python train.py --positions="learned" --tie_embeddings=false --lr_mult_down=2.0 --schedule="wsd" --steps=3946
MLP neurons of a small language model. Each row is named by its layer, matrix (up: input weights) and neuron, and shows model dimensions 32-127. Each number is 128 + 32 x the weight over its row's rms, rounded and kept within 0 to 255.
After each neuron's rows, "fires on" lists the tokens most often at its 100 highest values on Wikipedia text that the model never trained on.

L2.up74 [ 87 159  77 118 107  94 109  51  91 107 149  92  93 123 100 161 125  88 102 108 120 159 101 110  99 134 141 111 153 117 149 133  67 131 120 130 146 116 134 127 111 188 122 150 116 108 125 181 159  82 145 185 126 117 118 183 120 135 158 149  87 126 105  73 116 117 165 115 107 135  69 103 143  90 174 166 108 188 131  93  91 125 136 109  94 145 112 101 129 115  88 134 122  78  85 107]
fires on: "g", "ol", "-", "ens", "ac", "ail"

L7.up380 [179  82 136 153 114 137 173 163  76 178 123 110 150 151  68 116 168 132 136  96  73  94 109 162  76 109 105 161 159 156 147  92 144 206 171 128 131 106 101 103 134  97 117 125 146 144 157 126 137  70  86 108 191 165  88 147 159 158 141  80 135 151 143 123 177 112  95 124 150 153 132  93  60 116 131 170 144 136  28 107  72 139 115 158 155 117 125 100 137  62 101 158 121  88  92 165]
fires on: "le", "l", "i", "cl"

L3.up256 [ 89 113 127  92  88  59  89 120  91 102 121 128 105 123 110 127  93  65  84 131  89 113  70  96 140 131 115 111 115 104  99 136 111 122 132 109 106 118 172  69 139  55  56 150 113 141 135 104 100 105 120 196 133 150 147  97  93 112 125 118 170 132 101 112 158 123  90 123 142 123 150 114 169 124  96  78  77  73 152  96 115 112  74 108 128 133  73  57  92 159 169 120 130 158  96 111]
fires on: " •", "ite", "ular", "ic", "iginal"

L3.up498 [129 127 158 179 188 132 145 147 126 113 119 113  79 181 160 151  93 155 227 102 143 179 138 139 180 152 130 105 120  89 130 146 165 132 115 104 116 127 159 155  93 184 153 132 150 125 192 146 105 139 133 176 128 183 115 158 106 137 173 151 138  84 159 114 147 140 117 140  98 132 117 153 159 150 168 133 144 104 129 156 140 161 118  94 123 119 159 125 137 157 117 162 100 132 111 127]
fires on: "|\n", " ex", " career", "ip", " name", "|---|\n"

L3.up1 [118 136 113  93  99 120  91 170 107 104 126 114 121 114 135 105 101 116 116 109  86 112 100 149 145 123 103 133 183 154  99 145 105 107 154 106  63 176 113 133 133  75  56 177 110 148 121 123 107  87 123 142 150 167 162 104 112 116 129 111 173 128 121 128 119  78  39 117  97 127 158 140 161 150 126 125  59  79 165 151  72 124  59 126 102 117  93  90  71 165 175 159 131 122  88 101]
fires on: "l", "ular", "us", " Fl", "ic"

L3.up119 [124 121 100 139 122  88 164 101 131  88  94  93  76 137  70 131 108  76 147 103  81 155 137 138 115 102 139 118 103 136 106  88 123  97 121 115 103 101  71 127  79 124 152  70 105 123 141 106 119 102 143  66  98  75 107 101 181  91 115 120  91 144 109 105 105 109 145 126  88 126  74 104 141 125 130 110  95 123 116  95 149 111 147  98  93 109 151 116 115  95  64 137 106  32  73 121]
fires on: "ail", " Ch", " from"

L3.up78 [154 145 166 165 145 160 175 127 167 178 189 124 111 116 171 230 133 162 111 175 127 113 105 117 146 129 123  95 134  89  91 139 117 150 101  96 127  96 128 118 146 171  97  94 108 201 126  89  62 123 159 104  93 131 139 131 102 123 137  73  81  93 103 149 140  99  88  91  60 164 116  98  95 147 158  84  78 140  95 123  90 123 143  91 165 139 108 116  98  86 154 126 117 130 115 150]
fires on: " on", " and", "ased", "ed", "d"

L3.up242 [191 160 141 191 183  84 117 108 127 140 157 159 176 104 151 123 124 163 134 136 151 139 159 126 158 159 120 148 121  34 104 129  88 167 152  97 139 153 115 124 124 128 140 117 149 164 174 178 113 111 189  96 118 176 153 185  80 157 115 155  72  52 103 128  99 109 125 113  65  95 167  61 131  94 147  63 132 139 130 141  87 117 107 114 185 161  65 162 135 135 108 120 151 140 147 146]
fires on: "ed", "and", "ated", "elf", "em", "d"

L3.up314 [ 51 126 140 190 111 171 154 126 133 173 119  99  94  69 144 164 148 123 116 119 177 144 125  73 127 136 113  96 144 131 157 142 108 144  90  85 158 124 169 134 150 139  99  60  72 162 159  91 116 173 121 128 153 190 114 123  98  85 131 134  77 101 128 149 142  71 131  94  84 188 150 163 114 103 198 107 134 129  97 170 119  76 159 144 153 102 118 107  83  59 214 191 183  78  85 138]
fires on: "ed", "ical", "ese", "'", "ative", "ased"

L7.up411 [145 176 115 179 136 183 132 141  97  95 178  72 138  85  83  68 131 125 159 142  78 179 109 122 147  62 143 140 154 144 190 142  86 162 129 100 188 111 157 149 168 155 138 145  97 140  95 106 145 131  72 101 163  88 119 153 138 100 150  87 151 135  96 115 165 133  73 150  79 138 124 123 109  80 124 135 146  73 186  49  87  86 177 192 145 139 107  94 123 136 117 110 117  70 105 173]
fires on: " R", " r", "R", "i", "le", "er"

L3.up22 [164  55 158 115  83 107 117 161  92 128 130 151 129  94 165 128  98 188 102 119 132 119 109 150 118  52  81 129 132 115 138  86 154  79 114  97 123 119 195 119 119  60 161 149 143 141 161 101 115  96  85 110 141 123 194 172 103  96 156  73 184  69 129 117 167  72 133 116 125 130 179  88 108 156 127 149 143  69 141 152 179  69  76 115  74 142 169 137 150 103 160 128  83 158 152 140]
fires on: " p", " g", " f", "ave"

L2.up486 [190 114 160 125 126 121 105 116  96 160 102 113 162 117 126 161  94 147 126 137 130  83 168 188 129 104  61 170 140  85 105 126 102 109 114 171 147 122 170 106 137 108 171 138 121 147 163  95 126 199 123 155 147  61 169 134  75 118 123  74 159 109 118 121  91  80 111 165  51 142 191 132 132 196  85 105 131 104 137 162 193  75 116 139  78 116 112 167 105  60 151 130  82 157 142 147]
fires on: "194", "195", "198", " announced", "186", ".."

L3.up382 [163 142 157 114 188 166 121 104 117 166 130 142 117  61 133 161 129 176 139 139 142 107  58  67 115 129 112 159 184  75 169  91 114 153 129 143 152  99 123 107  93 107 161 165  53 154 128 102 108  87  53 134 134 104 138 118 138 185 162 128 126  98 182 163 152 105 118 148  99 129 118 108 110  94 139 141 107 163 147 132 152 178  79 160 144 143 154 109  81 119 132  60 168 116 166 169]
fires on: " ad", " ex", " inv", "red", "re", " cons"